config.toml
n_layer = 12
d_model = 192
n_head = 6
n_kv_head = 6
head_dim = 32
d_mlp = 768
vocab_size = 2048
activation = "tanh_gelu"
norm = "layernorm"
norm_place = "pre"
norm_eps = 1e-05
positions = "learned"
qk_norm = false
attn_scale = 0.177
bias = "all"
tie_embeddings = true
parallel_block = false
init = "uniform"
init_std_qkv = 0.0374
init_std_o = 0.00763
init_std_up = 0.0374
init_std_down = 0.00381
optimizer = "adamw"
lr = 0.00279
beta1 = 0.95
beta2 = 0.99
weight_decay = 0.042
lr_head = 0.00897
grad_clip = 2.0
warmup_steps = 447
schedule = "wsd"
decay_fraction = 0.841
decay_shape = "pow"
final_lr_fraction = 0.0
batch_tokens = 65536
seq_len = 1024
doc_mask = false
train_tokens = 332700000
steps = 5077
dataset = "wikipedia_en"
MLP neurons of a small language model. Each row is named by its layer, matrix (up: input weights; down: output weights) and neuron, and shows model dimensions 0-191. Each number is 500 + 50 x the weight over its row's rms, rounded and kept within 0 to 999. Numbers have three digits each.
Before each neuron's rows, "fires after" lists the tokens most often just before its 100 highest values on Wikipedia text that the model never trained on. A number after a token or word is its count.

fires after: " F" 32, " f" 11, "eb" 8, " Gre" 4, " H" 4
L6.up385:441430494531509480609469532508546459645541432457492570444578446471475520527534408505509483433491496557471442514543510421491564431488492515516571456561517522495493404437461523521526467528482446510515456525455481476509463518510527566535544516512454603529447477520473438589448428492463622505615411501443487562603488434496496454502587499427526495444538532542552492544483497599543510529495544574518542521507593395418433474433470425515521590475565586541438433536416423524543525449475494519558470553448426386560464482530530455482525523513448497541487425445533439450473526432546502557
L6.down385:527489549581469473554469531472484480521439519454516488544443553468523581479494391463524554552530599461506563466464471524531468653462494494440526469411582530539558554483496487562433502446548491433493561441466438482489531418450595500498448515514505504453500494590521501494514533555473513519484583582506533623506572445574475500441657425444541514470460537547490555482534456469506448463438460469481441466434577545575427482607554567501445400516463509369465488439430490506547493486500561467436465493497494474450497572435449440544480515613499602524492513433492555483458562509468458446

fires after: " M" 33, " m" 16, "M" 5, " G" 5, " in" 5, " 1" 5
L8.up711:566422517538493552523479492437489544510588408486539473468608525491584494415453503537445483498558391493438494537553507494458573499369478471539518470480539622517510425436518416517449551499521517500423495629570483564479355521453493428478504535537576458444456553419518529545483480476509558516546485432445599464462463449473523589468491602444571530466528561470418493484571477463481466476549501530467511480532601495467491532508568460518555556499472527603492575535478564590449474463470503450490486501399598508549506487491528491493512429480510433432548484484518484448417431424528483434
L8.down711:581478462540440557554465505592456466489554536442522499519521583425502544543546571479629466525575477547554485396456487468553473400536494445536521538456471484489396443556498495501493578474427565469469519470455434460570357522520431505461577425447527433557495467422463473547539602546519490545463419535562532396553525409520540424488484631596568440547530498441469483425527484484560542514523499523470558566519500478547537498567456465547466447495452437460494538543449464538509428537537476512479545486457507565567473447381498525465546515565541538485484469556408473583512473495492516530

fires after: " s" 26, " S" 25, "S" 12, "os" 4, " to" 4
L6.up543:450425515512525589473458522496491487495530477531591492422520489519514522514514519517461539531524446471510500606447547513544519580465566514501399523521533593584445459520518447549532471482451553577394442495503551531462501547480515473480524491480552506515450529526480524486480517602527503532545381424514484457541556486472549572445550398565484488446452563527448493424398477514525374488512464477443659516522552498564485404615558447501598550535532355539470478498444484478453517426565545549428399562547497495560535478378516480458528541506501505507570504529515500444476414454548529435
L6.down543:600501463559496471453553507546487429449441506535524599593541462437453468492517500504456471400523574472408559475494505482427517371487486507602485465441454501478551554488411493396494381533470493374586568336566511528472496561432493539552481504476536506544502448466511470572503613519431495483463488601469486489504484538535529421505493578602531491581573548498540472492593554524508537469511510530596441492443505533492596587440404457443509467490499469505543524548488475529451514543422450556498453526490439534435503507523533497483478498586520509454521529495533527421484553489406491515

fires after: " |" 34, "\n" 23, " " 5, "==" 4, "|" 4
L2.up477:457575471561567524487534526516496526535501453457553405515467422397411408461419457476437484512467456458451457403540571497481473597503500436515535481442546499488506528551341489563560517477529573618528508537500520560454492502559500511513448500473548519487547464419428467531533458551482520479398470530480540558492547453459512544504559466517468514462395484555416494531521520542561422466488504598493500528444518527565453501479540488570525503485525521473506433532582497538496451550488480537470522395516503651460501513532445407567538383388498589547549449434445549472524482476594559434
L2.down477:519545434437489494490503521464491584459538598467490415418567542454457505440401523496499432588470457492428534576587475549499464422542562453452473504529516456447430468499523570509482528526485480487469525485537469556518470534651460443368515507497528483522573473521510465419442528572548438459434421473564514544445540543463569414482543536518516558453529489490581670432451557459496476473574541526545533503491481571521452598440502479581579444471487536417477522482495492392534402434534469578466551521568564491489511494438517528468448471517531527511531496595513537470549412496478564529

fires after: " s" 18, " t" 15, " S" 11, "id" 8, " f" 7
L6.up741:481541493613491604580490474435537515560520547518538467426423478507472507480460481514436520481540470547456422476434468481546464508438572444461427518520520569608516409506490496465534511520444492524523475498512504540526537493498408509475476636447449424497447461482615436537528408528457519432577475474521543506513516470463519414473524521433485464422454582465519449473514499450549549477596525555522593512465475403584547394543544498454509551582522603613414524401473483555481545498438448499524510512505475551535615555533432493506504486439458499473462474513481406413548522450496447389
L6.down741:440475628506486427495517536484582498512475464498431546506546444531423518545424457501507484492512529577412520514583614535551514566447464447531482470500487450462545454387526423551443559547495511492474582495523548456523475553407479489549575418534544507449463490523600515456403389489543445415429540468522407523484506498483557529543644441467560526493579501500499485433600477538556496513417575490489435495551531509504556509502472524509524444500417381523618499439498453470461499507392549555554532449562577461507456379518560495527499484518563529584520530525468489464466496516485524481

fires after: "\n" 36, "==" 31, "===" 15, " (" 8, " \"" 7
L3.up696:479538388576546588513491579444481518487510515460560446461549493418488506456447548543410477488501529497444462454485479505478498540522525476568469471449464495490516468488355495616518472601519419543541491460604587568562552457611448427493484556515442509428497514462575535528570430533445545432543461422581560508469516526435552588512484433446514556460473438541390558486519476478528490524474436596463480524469560602487468499482452515572597473450551490432480488505468500460493500518503437428521569381511591542540497483452523495516493444583539360512473448521500547501512545547550468484
L3.down696:504578460432577508509544500553456487583430498489527525553496503470455519589520575540599524457502574532565431428466464455565441542389535552562491587377512511565454476481586511434533516540527503515610455490506420508439469549569454474545475614559472426523564517498523489514531478564470456514498615439501511535492519549460472497475530477523478468489433371470489499396539394498479486450537522534399469467454470448530519563537546553443445566445520481583539531511541459475521448486538598544483422446536538561527527502455517473429546442535541476487482506564463483481554424454521457343

fires after: "\n" 81, "==" 8, "===" 4
L2.up274:517474445562627490554497539584471501483433515480524402436493478430529519537460546390498559506501473429483467554510474577527422504555452554585523465460537509549496524537444487567459501621542550482558488469559520508493483536496551548542449559529500513444598511507456527555586532631493565443573441532588465589503551466389578396466537488511523507455515532519446462470528485439504398541479394501514459463470487467517463574463499446566526481510522518499515472493432384488421526464469486491535494483580508619473423514379515437557470486462512502522513406418472481470452609491564518459
L2.down274:474529497428528516467604421473494584474518520539422449545527495517493502474533492448603516481440461527500490498474554429446595473521416451504513527561364570519359549532551568486461507507490523489417515537428377519486411520562592486527556493594491458507460523497513530433536469429511482526482546491492379520460470580424467499504495533518484570459565469496500590521507525513474523523446599570490491417510520555496485583558476474526469501432512455536506469545525632495459391478531530545450479520482349448509538618496503492521506530544534485540448459444489469455528500445477434641

fires after: " F" 22, " f" 15, "F" 7, " st" 7, "ro" 6
L8.up14:522515535572521520561498466433555551430574471475527503470614444522526488511442431530496624462451528523515546472535454520504516581440478572481483389546421519490477533463494512569379467482551503397526410549486449565573551501418546489451425518382502480417490545482520527597528542527546545545594493495491528513507437540479417506455475421513476523501516599526502530517471466574565621455587485545572473525462476540577492467455506431452448540490539456488486487508431519478524411528489446454555486446441462453618476652529530530515517491488474450536466483515535512387546528597523471454
L8.down14:556523468547492518479515407516424522474466552515474397525475560462454442499479468430452428551499546512479525490460544424542460522533486566473620371488406502438524527550471538467453459493447469511478486555563618465601529537547493524564573511511541507553534506491487533485416459493515602484495541500473580488420503487512497497488509583570545445491514502551439534479561475510492474540435452406456520570503575474518528577463409571525537463468496579553452438476451529283539482605473471487463486458535555510489482512454530427497403514504514529640532585494487518524609478452467488495

fires after: " (" 15, " \"" 10, "-" 10, "  " 10, " an" 8, " s" 5
L3.up526:495443434532559497559427499554560535487475464482534496565460511456551466519466514519408508533458475583501456462510444527496469446485515440521546476520459488587507575414402535506514509644557556501458462409444647480501534401507485436471391450521488555539469455456440467491570514446465520497608534556531534460410515495508489477558509497511579485421481457482557518515512520544567476444482418652487494487483463616501535452529614481442500470580554474516495490541463512487655486516502455524404507580477532488590500497536559473497555417478571483457561518490526474515454563489575433449
L3.down526:394551527465495413578552428569459530540402544517448509580481463488443544470487570446575517488495588457486483380475410560456510540501415390512454510479551604514528454573515443449605536528554532535516495432527486570464432514482556525564555464530430453467516456508647517493583490570537510442401516496539582606566588457480524422534455452485509464490475489528494474428519461499430505443559479510511451439514511486502471471442438506466471382558431525489464484500591426502478548493464476481594551516484501588499591513495496519557544409569444468506513513464476560497502460542531498528

fires after: " F" 12, " f" 11, " e" 8, " g" 8, "u" 8, " E" 6
L8.up259:481536437521433483562453418470553439582579451480454558589519495489467451578459502456395566423541381593503551426506518469526480526500546419491501505626485564522507439462490480504480526491427450483584447638502563571508509516409534561536508510423440495492426495416462550485489469516571551498563376529465516431486440467519527444527554512592511547488537493474475506461457510535524606523546504490539560569531629547521502492541438512427458461521484541506605480547437525540466471451459501433538454455420453530517510467468579500503575444428417500440458469489547497425479490514552444534
L8.down259:492530510542540492426491516552446463422445466601490555465472528465463501493490479543596452447504659495528560545482503542494483430501494474517515437531472420451485536453499654541375411493486546567510477524524530533527579441463521455487449558546483540466484537571575465552558400523489541483502540503609483546516488510473512438504489508543528432452578558517524504518547446463441407509503463524464536426593528539496396527466576543490516536560514407486521466415486567396475586534426526457513504517416535463457438506502569532443413572499463402579571463442494545566522501423449450468

fires after: " T" 15, " t" 13, " s" 12, " M" 5, " Ar" 5, " h" 4
L6.up583:520514541492509485589500471478462612535558556503521559444506489426514572464504440455370565528408459500583513542439472543478439501485493560566431509564483596519602431457489553485437509554431537510473530505494504534524476473498522505473514565389507490579528475451551440551527491489403503511568427514539455510389470557511572409528532444527459499501529585516423502428494527416518573538606470490452519502449544543535519539602499460441545488554531449477544497512475503563486546471448542493484473531466424526668522507403389450495536535436445490469435460447516419427531429558458518443
L6.down583:537485537508556507456487501421549427472478405479540533441608547399501647545485579566519471513565505508537410513575503515497494534468524469518465527429512513469527525485595415518517438529565577462481515519470506489410427524539556462413419497550541575442524517481567425552582530429437470529522468476560483532541480434451531549576442533497480500527545493492450519551560482496471538530508505557495456398503588549443496446489426509596447514474500410459430486409508516545503536542548508599527497520517590582399400418474388535455408498507446465459490478578477567408489527488471482519

fires after: " M" 29, " m" 11, "C" 8, " the" 6, " ind" 5, " R" 4
L8.up145:489418565474573558510510448407513468484529438482519484464517505536568499515515516483494537488525434473573506567491521461465577559503524477580532631556565562471455473502519398406519533518474409494480581516423506604523402492440511530509478464490573577479424485530467376594565555522529523526506370459497553464454490438543495536558588572499456482541489619473590484574512499502493438552520469492480553491499471577427451457551449438434526479512462495482562493510566451530475528481560564527493480489426487506572538496423479446531549494367482538511428439432511557456466388442515468412
L8.down145:504462541489585425569520557505504493546517563428568545487536481449467513610477453413617511472438497540536469514465550591674365465520443524476500459558522528454599438480507492501487607491415473591527520388535476505452495473520461491450452451499473567478492561458577476558550503432507534525514479564549435455420481456485482537400570569525482479497427583425467433548510492555477450507478461474483491424456497492503485547522426494469459449514481533461480468483463509452456391573534577546458509577576472482493507550569484466475475520527590480583492536436527521513505575453522414597

fires after: " s" 18, " W" 11, "w" 10, " Sw" 7, " e" 7, " S" 6
L9.up40:499486596515494556498402587504470533479576469519532537523593549560522489426422404490451469488461433511467493578575453466540542444463516491557473480438509511456522467486539402531554525518481551537443422508539522552544516478508481498511470599478537507505436597398522515484419472524479544424507523445494483490546425398493473489521439516623558442506492536464436496422436386554482537572483444497394512501548473503383382463560568499552462468488571455558598532530480495489478488428512564515488498552443555539569475589499566524466542532434468530477592542500522538497418426500609569470
L9.down40:480458486529388465611504596504528482498496444512458445516598474540548519406501561488620578526543569495501397515478464477581485510475497475525533586475517538555502447490438477464605505449445454450463467450437464476538488507451378537527601462515500513519469471543466545443509488536415472513545464490534433443534572503460575461444502557582488490452488449543446519474461539509547525506415526526456570554552595488561508497610493460558569519440411483534457530448510477547448478512522475654467488519447520376458487446445487421461540458532556538495449466559603429539418496517462521575

fires after: " M" 31, " m" 27, "om" 12, "M" 7, "am" 5
L9.up339:624537433459545546574449518481550552543444432413557488521488500518546478425496541451502556435436461537584522530467459498443564533573454465623531525455575570455509447481453501446436559474534494530500525525507523557512370557471534497464502462501450485373475507430496440514522554474451501556476470480503606449455456432486565615494573613467445501434510567487499488477491429546407377514474455544466599495497462554537498504616450452396477524546514492501454514497549555569491492529512494485588452464458561472556462536436412502436524520405449488471534519454479487526468456536552583513
L9.down339:542486501441502536487577536432561409549533600567497463579484508435499504472539526459561504511522544448473512449524557439451422410560475602422479552474459536475502454479637469504553536523457447490477487532520534504376521556454520449544498590472454616470563546487488415549408457571572491443432504464454515537513554480534545575514462501378572444465505539427507515467450559474448538516553549434410525473439538479470462517482490460523488463498511488560628478417505482532477500567485519521500496483534397559536538412489521507498562584565599449445523484404394482540493503437447553501

fires after: " S" 13, " At" 11, " Am" 9, "t" 6, " s" 6, "T" 5
L9.up477:573445531451506538519477480531503605510518487475541493467504565551510554457545498508424474401517470545451486528483501512514517427513451502528428508500491582520567496393507509494508392521554607471496465535520564540533430474480530428459383488582521534443477517526449435531557474474461414462534431482438590440443398510468536631466502489389538464489545566589573499511443433359479478527536439569485522478506465525522569533542580506422483435512565510513558470593529452520497495522446518458449429556414563462559470554468622492501528493469389434514463547497518506476463440543574569451
L9.down477:397474484541458480655451442530547492544559568488524462544439448481545509489530491508406512404545491520512496514473499505534494470450613510538638485528509440559436448524445531489473538428437471546479505540507549425544431441514555482590527524488519449357507533478535477521491501513504547444542478527592534508564465548475593490455552470397462483473467508590494582543513463576583453477506529437554470516474486473576449478540506403405602574467368459478521562517445531505525536548416486553498495508457488487419503504478484450495499483620458485480434484602505390494531481484552552458